Weights of a small GPT-style language model, trained from scratch on English Wikipedia.
Size: 10 layers, 8 heads of 32.
Architecture: LayerNorm before each block, learned positions, no biases in attention or MLP, tied embeddings.
Training: a variant of Muon for these matrices, 2686 steps.
MLP neurons of a small language model. Each row is named by its layer, matrix (up: input weights) and neuron, and shows model dimensions 16-111. Each number is 500 + 50 x the weight over its row's rms, rounded and kept within 0 to 999. Numbers have three digits each.
After each neuron's rows, "fires after" lists the tokens most often just before its 100 highest values on Wikipedia text that the model never trained on.

L5.up326:575466454481487499528483461497460433501390583467466513571485409569558504505522560437499562556438541522522493511391465497510382587572369494551516532581565555411557395531604569465448470535465416442580589462467582462466482554515512436528452507579543503495503543541452433532401514500608503548
fires after: ",", " The", " St"

L2.up82:449443408427517539471512475514489512528549479478470528533604452481545518536438488406537558439558437542438443476527532597527442566456425598494476564510517436506419598463511504485487491418523514513494524595558485460465503484470479536426485511551476499600498441452439502492464473441470480602
fires after: " p", " re", " un", " v", " d", "ch"

L3.up519:506585479429477491467475521428500622529411567566426449581569552560463622478494493486528549472528475448434526505497481569488516514456503506483587504447578510524504496509583523490522432491500413467475518531372496493514488457433576453502443430558471473502453473547570575487594554584415412499
fires after: "ar", " Ar", " B", " Al", " Kar", " Nor"

L2.up953:368441455527534489501502516396498548486456503468477401507529481469518541522485462576579467519529501492479519474544504532527490504495499443456483533482299518522547542483550485542454510521558562450489514486516445470477572480463469437510542458525552510623536475452491466465451437389547467607
fires after: ".", "\n", ":", " of"

L2.up185:498508499507500549525447513452486496558478580479458439487511500515491545493448479545522543531476540528578561426499401504517477538414447480565473559468485393458579549508536602514483469526488494554549508490495460462444486385517506424551519506515517546483467545394504532455438460462512483466
fires after: " 9", " 0", " |", " .", " −", " M"

L3.up103:580381538505553569476403523487486537503465512392532485475581537541484520534530444431643519477421489444544492520546533467513557523545555465419457518341356434508544472532521480574484529549595514463520400523445563432536510462535506445493522471474455545436505447534533466546433592433540487490
fires after: "\n", " zone"

L2.up571:564540521571546497508477380561485527470489402549486404447501468505471520526507482508483481493508401423492446485480497460551525426535460564542441510450491501500526456545438577539451522502569520537556554504501507487481556495460582432495510429483500540478485583497441455524543392503554580494
fires after: " St", " No", " p", "P", " dep", "St"

L2.up286:622529525501627439435568506479501475473538420519415545586521452474541461530508431327529511555504516493519506457483569502570579574538542476510465435463555466574516499440538479536499419531519542521512532624515465528457521566458458439420524550590486593507492529507483531527524524554477504430
fires after: " the", " a", " Que", " Mo", " An", " c"

L5.up811:514479504490487493435519551504580593499493496469455497508539470554480513472449488471531570456584487449494443536474480501534614487554431521511565515508487503542504490517478492496555423584560554469552503530433460472485461481497419464564517575446392411527526539455531547483527428517605529487
fires after: " d", " ", " p", " l"

L3.up615:612523516564404503449373446541473462465541438480466541565489545566451516438493473557585521489411430481412548521530508387498511444467593486492464526492523466537556532495631530521459428537524458467465438518410607456528410427484469537603504503506507504509550423503472450536509477528515559496
fires after: " R", " U", "é", " L", " C"

L3.up577:413494506476551417452514522479509524449549462525516512416559528614409511548461474556484496357476447427450420477520481443386526436489559424441465564553481533532447476457494559599541462523518456453492514477567570486532460469506447559516518430559483537554477518479490502546452493540520527510
fires after: " v", " V", " Sup", " sp", " av"

L3.up539:508537486579557512358501498495475534468560574477455521534522545412466526558499525458549506603391428409534496509541461454637545518485537456528519523541560494493486471507512574538489451579461536509449437528621496462467559504468584557637458554446532615514543483565478555494457493555509543508
fires after: " C", " B", " Bar", "\n", " N", "an"

L5.up903:529572484531482536424507499480433470598455509588549476663438588512523539491505451555551496482489467550418554536523609567473511488554499531540493456467569541593424463549566521505557497392510485461501511542458531508458442466469543526472504562493459522475514522519513526535478385533558516541
fires after: " o", "re", " O", " e", " l"

L2.up599:459504481531446510522576488541518464544473448457445529426480457526393582506477553531566518453552534410470525472449501525387506517501374505560504507519498518478542549461552483558559480510518408542480460530523491507451563450561527469412429455519543505410549494464464517476496474442486488458
fires after: "w", " up", " ref", " re", " invol"

L2.up449:460586531427463464490572486498534533484505477555418459490435568473502501513437556431483535491548521560480476634570493580530602493553476535467488511508470515572486545517478447474505452527543535451484452438394502458461549511557607506534410513432454562485498467498587473494365467502510389440
fires after: ".", " T", "T", " I", "n"

L3.up371:517418475499506542459490534492541499463493523470515512391567510463526572490512537495539506524525544571610502554573463523467615439404427502541580574533479510417504491492532448440583430540495485437477497546567386429558518421432452465516403567532541488436528510543486521565477524432525462581
fires after: " al", " Al", "-", " Ab"

L2.up786:508484510483497528537532475412486408515588519436541477536537586544530529433504510575438451494516514443538479409570449544506480437600451487477511492512488462576533550460488538450521445584564458545495529489559520507540459407451528537570481596452576495537488624482544533528477535564447471459
fires after: " .", " 0", " A", "tern", " E", "eg"

L5.up125:540509503450485462535473417531402533439543539444561520505470488562497548448598466424550555557491539561493576529503501490518518515526550419492534541518423472489494413486515569484496514467531494515530395539451515400448482478467579452482458445445323456527546464499440565561446536502442434491
fires after: " in", ",", "In"

L2.up298:514458546453455541435551512553537528514532521509476466451580451504479407515402540528434502509439451517549378534518466606489483517503631550422491573433538533560484530351558441493541516385528509498482531583513480461513460501497509459564500528606432545477418487428535490403519508595534487393
fires after: " T", " t", " ", "T", " F"

L2.up759:483458489465496538434520446436523535472488479448453461570477604471581530490442455437548444513467493438484366467363438548555469373461487564533508527479504395515476518510515411515551501574668450477427476553523394475527453548440481535547453557503515493595447478520467505422528508401506545472
fires after: " R", " N", " Del", " M", " Mar", " n"

L2.up234:446525566495518457371373495509420567473429536495395495532500514451360497491611343474461464570490455560516450492511521541458518517480512494470465508548549514519527496517401460553550519526457514559588518598565537562511450636445402517468474490515520479516486553441540596493602510512493556599
fires after: " C", " K", "C", "K", " Mic", " Peak"

L2.up420:444523433504568535541483458431513456490509386498524525506530435508437584451546573476503373530464448490462536506497505569519525522463389526483485506584555513452588572524490469502435532487482500505476569438416483457418406481529471610549478416510488428521445618409407538528500510501433452575
fires after: "\n", " P", " Votes", " coll", " pass", "op"

L3.up197:549366543475546470546417506538540568514484408475407533436499539573524526536549519479486494546609564504467485464583448510476500547468498456602475478452495555543485506481646504395442513425529507373459507549443554568388551515473479535555486504490503536525555582451492630486542433586519484490
fires after: " G", " K", " A", "G", " C"

L2.up747:487489396477454491532541462504551602478490496424457561536497476503527464519513416468500441507500495423391570580420495524544454482484611595569490555498517448519476556500461416478492526420592476527547426597505456520485424486417506489514530539462397547483472510559464534441407459499522496505
fires after: " T", " B", " N", " te", " t", " R"

L3.up989:564442583445480501440474448477474513534493500418549450531553543508503436453456540517432537513523463484512528472508445569415551412567424540503485658527555564417497575546487603392480521432465460429418464506567541471500482485424464469448556523565529470456583465488518489505489478503527489473
fires after: " L", " Sh", " sh", " Z", " l"

L2.up577:506584531506428481473487467490506482465521520457515521630470557437590521524429425494559408647338530588511473439536558504473561518453540474531582517475481434478486465457525475517491490383405452489527532528460515526504512528539516490407400448598480507491501469492490572497605560495476514521
fires after: " a", " an", " member", " An", "ud", " A"

L5.up556:546486444489387493485538492585523510488556510514457439637495466464487475476477464591476475469474513466458487543392496564376524510443541537479492518492538550558406445495552562538553484441508558547483547513457472481471520493568550428422472430469425552555449485470636495512451569493463402596
fires after: " R", "ra", " D", "R", "H", " H"

L3.up88:518408503478457461431441494530510499470485492554513498482497578466482506484526506472435465592502551554541467454455538461469450434452510517563556494484498494545494507493468483515511473623427574471505420518545469463490459501497533540504391489412482506512463510560453529491421504517489512574
fires after: " S", "S", " d", " D", " s"

L5.up372:448450536457431554566479496513572456584474570549455536521586503530507498532513452444474482489452479543498553526506564460576572487504456516494451433445437497449436505609487505483406545552473531487611477475414574403474513542491546462496516483471454457495506473525485459458542507543554570552
fires after: " man", " Man", " out", "or", "re", " re"

L3.up573:479472469529497518397468484480511447469470521487529524405531464504486480495438453449531491488463461523473460535549475468480500511597478540534529477510615501497436504567474567511543524606569476591384522528555557516467512414488577526556476564463466642517504480519471463417472509528487511475
fires after: " m", " M", "x", "M", "ir", " U"

L2.up42:516378474455532490415495502472496404504598491517522507504448542534547502528439447551569495485423607462472568547469377551505535515560497527384546572548462467510417525548485602516609424622514546449455477534469434556425497503469484465498477470470510507521436555504473495500526504429426482414
fires after: " w", " d", " D", "^{", " ["

L3.up855:440355473544530445581474535527495517552469502507481431505584477513481512432454556476502533543597505513532516526470442510493530560546562583470530536411434448488480500514528490482467480517499459365464536543444564477494519483610565499466423548482487608539434483500543431511375494433492452526
fires after: "-", " h", " th", " Th", " larg", " the"

L3.up325:548460449482517487479504488502527588510560507372499572569506549582464478667497507485402512516509470439444478478466465601428526419469400495514434515490408540496400573525494514455493417549532527599554521502515509429505407465512496518498473462497514493551552477445509430495397510577518523492
fires after: " H", " 0", " D", "f", " L", " rele"

L3.up416:460550425466463472528408539458535494467575529539504395496356543525494494503478471597518559419466484495451468541574493514554529548447438470437629460480513476566570587376528473482510435504541497569518440551536551604456492479488497470478467621420481493464521512499534520540515517515523587528
fires after: "\n", "-", " -", ","

L2.up797:418476499491442562424477564504490554448518524579435537541523546479476480483527499544517430517423457464552425513443455532476581480474637553393546571453440585546404557482465535522497466490569534564489462567574469571485546472540403487584522457533484493490584531393541530528440476478514544537
fires after: "T", "C", "S", "F", " T"

L2.up372:530459419509545636514517534476567479457436553497528459458431594588425522506490450437530526547532470481478423500466508540471576486476461543497586486539536493436535586467501453456532505520413495556451491451480518526441533476461592401518470455528405430538535551545530480440486564516526549495
fires after: " d", " D", "c"

L3.up819:522529479507619413543560522665531597534456519518316481494471494522528538514530438465484452510444479451501500526493539557486488496524475431518528563457459371547537567572540549518353449494459452483530446543431588525502457513450578494510441542513571445490463539483459533488516474500475549536
fires after: " C", " the", " S", "The", " A", "C"

L5.up864:568477501451523524496493457477583695433494558544445622530432527556535580481392495475499535460395454452424495420465396504543472477529557552532488493471614469478534557513572538587566447488474484450493505457522412545512534421529494484530542591431484498529402508542481553435442549529440457452
fires after: ":", "er", " Ar", "al", " rel"

L2.up955:556507442509453532484544542414528501474452513540411541540506443468438477532558498522630490491535475587534518543431540462440515515447389640463563526446466550446487490483522562514435450472442435582474444447458463460507449444503524505480630453464483555489450479576476518463486590575603586457
fires after: " to", " was", " for", " were"

L3.up427:514529550481344546510469485650572509536544508569526540489506430505442402583605417523487496514532584468487491479511483445501436493418574546514486532461559548509539495466526579418494498538424517509393540445419511516367514474474553517481485519532497545521544432491589518447557433514529451591
fires after: " S", "S", " M", " H", " R"

L2.up669:498490448495487529609542445516538471559543581444434370554477503541432568556601434486498524486586553449593555505538487534525551420537481520479398576445451476421463522458479391488458483506550458518495481528423389539505461421475516461510532479529441515469517523469480549571469488570404487526
fires after: "-", "|", "\n", "S", "P"

L3.up192:558480418455485536468484521532611449465487604542470433540477559468545463471519486474524408520499490388501532488476503516482521523506533560573533554467588550569524446479478531504503471398557443503455430517552481428509441470435495433514477470481463524575472488529534536565359488467586516499
fires after: " B", " Br", "B", "S", " Gl", "P"

L2.up612:539576516474547441500483570449441587494435497505497489533479496491410653481491435559447488488510558471497362544460500506515551516416527489532500465486523443458420488588520543460537482499492465524505460485502487578366484524580528528519505448478456512466526491485455648435472572537503586516
fires after: " Al", " Ar", " ar", " Bar"

L3.up331:483466473433465465498541468516519491476560504463436410546461386545598480572479490466499557429491497519499482536474454445500451510495503441519557457467435506502491531493507516469462519500454486584508478590599459461494505510539516461446459480485497572558454391469570448449593423584369559444
fires after: "W", "78", " V", " 9", "w"

L3.up645:554491529491514464403526479511519475473516567535481535475450484501420526570498535482562534469379549408506527456447495530534418518496502526495505632497373541469488590467557512550453499424497483570504553491452536523473480489521533464505511567496440513556498497516463521445474558474456449447
fires after: " s", " b", " t", " d", " to", " S"

L5.up378:493474508514489481509543491555542490476494474471479450498527487448544450475468518486586531509504489468632517571507497479505524559459554543465517547463490519623430543563481519516588485507544500411512448508675558558493461426443514564362491500471453446458472489488495570499416491373502464505
fires after: " B", " d", " D", "B", "ag"

L2.up732:503436395468525539543509438345502474584506556567469487547463509437517538411556455485549565477573493485496454379467510464456419494513497512545496447494473463504519557615569583443501564516475450447530486505519527448485491522547524457553473468479517521480495509486540464602490502575583563515
fires after: ",", " .", ".", " 3", " 7"

L2.up292:577512445504497429402485494524477486523550455570433606523506542437459489473460542523477418520516509478501544463544535578560508562586508477499466500497584549577581468523480465526479413464549490501555519494506559416507539373548507446487401460445504542570608525497435596548511451474535482460
fires after: " 1", " the", " 6", " 3", " 2"

L3.up187:459529517508484545397476525491525538482386474532490493457546537508533487564483465540488411576435552470502478606523489543488526457446449523520444463455473639414570567484497512426456467493565487540499526484495587500456494530465504545566555425459461453473565432449505449524450578491504456488
fires after: " T", "t", "et", " Art", "T", "th"

L3.up451:534475467521531447539556535536483509396559472524459479521470573479493573552500573503559523549428452475482574558521531493520527515456535515510557512428467550581553450487523584487567425457524596437470409547485466534494506537442540597429533503421476535448447531427477432492541461389447500546
fires after: " In", " An", " En", " ad", " en"

L2.up66:529507526499503471535503388499475430457421358458523574432486442562496486484568603531470537561512569488481498506505499487513502486489524428513498486445634467465597587459451455491555427450504528466467519446448524420505512528425579479473537458525593490537595523577612558517524539527448553529
fires after: " L", " Mar", " G", " l", " elect"

L2.up613:461509488529441456427531437606470414539445553481609573460522463581538488464436536467512412404565504360527406597471583478440544515528388482411532525502472517493529560494489465519474493562477484537528501493470603545523536539515377544518529538442561516495486435504497517524441652475420467493
fires after: "l", " e", " beh", "el", "or", "ins"

L3.up336:619434563491473427576455537449576479519522488579494591443505453456561567449500418435423480482473492587452544423595517527520431636515608458537422529565467547514472478432500566478476454493515476460533488487526389487385577571490470520491484412512471494573443437429487493602473528548537611454
fires after: " H", " F", " P", "f", " Gr"

L3.up557:533486526502439541487572396503510515587590415467442475531404545433420532413521471472440471473527580472556580470418435529473509551461543473495557481545491374534491477503496522537478499520510534506537502466480456475573511409463619505499504476503428469458469460554583478502522496537558402482
fires after: " Released", " in", " In", " un", " out", " n"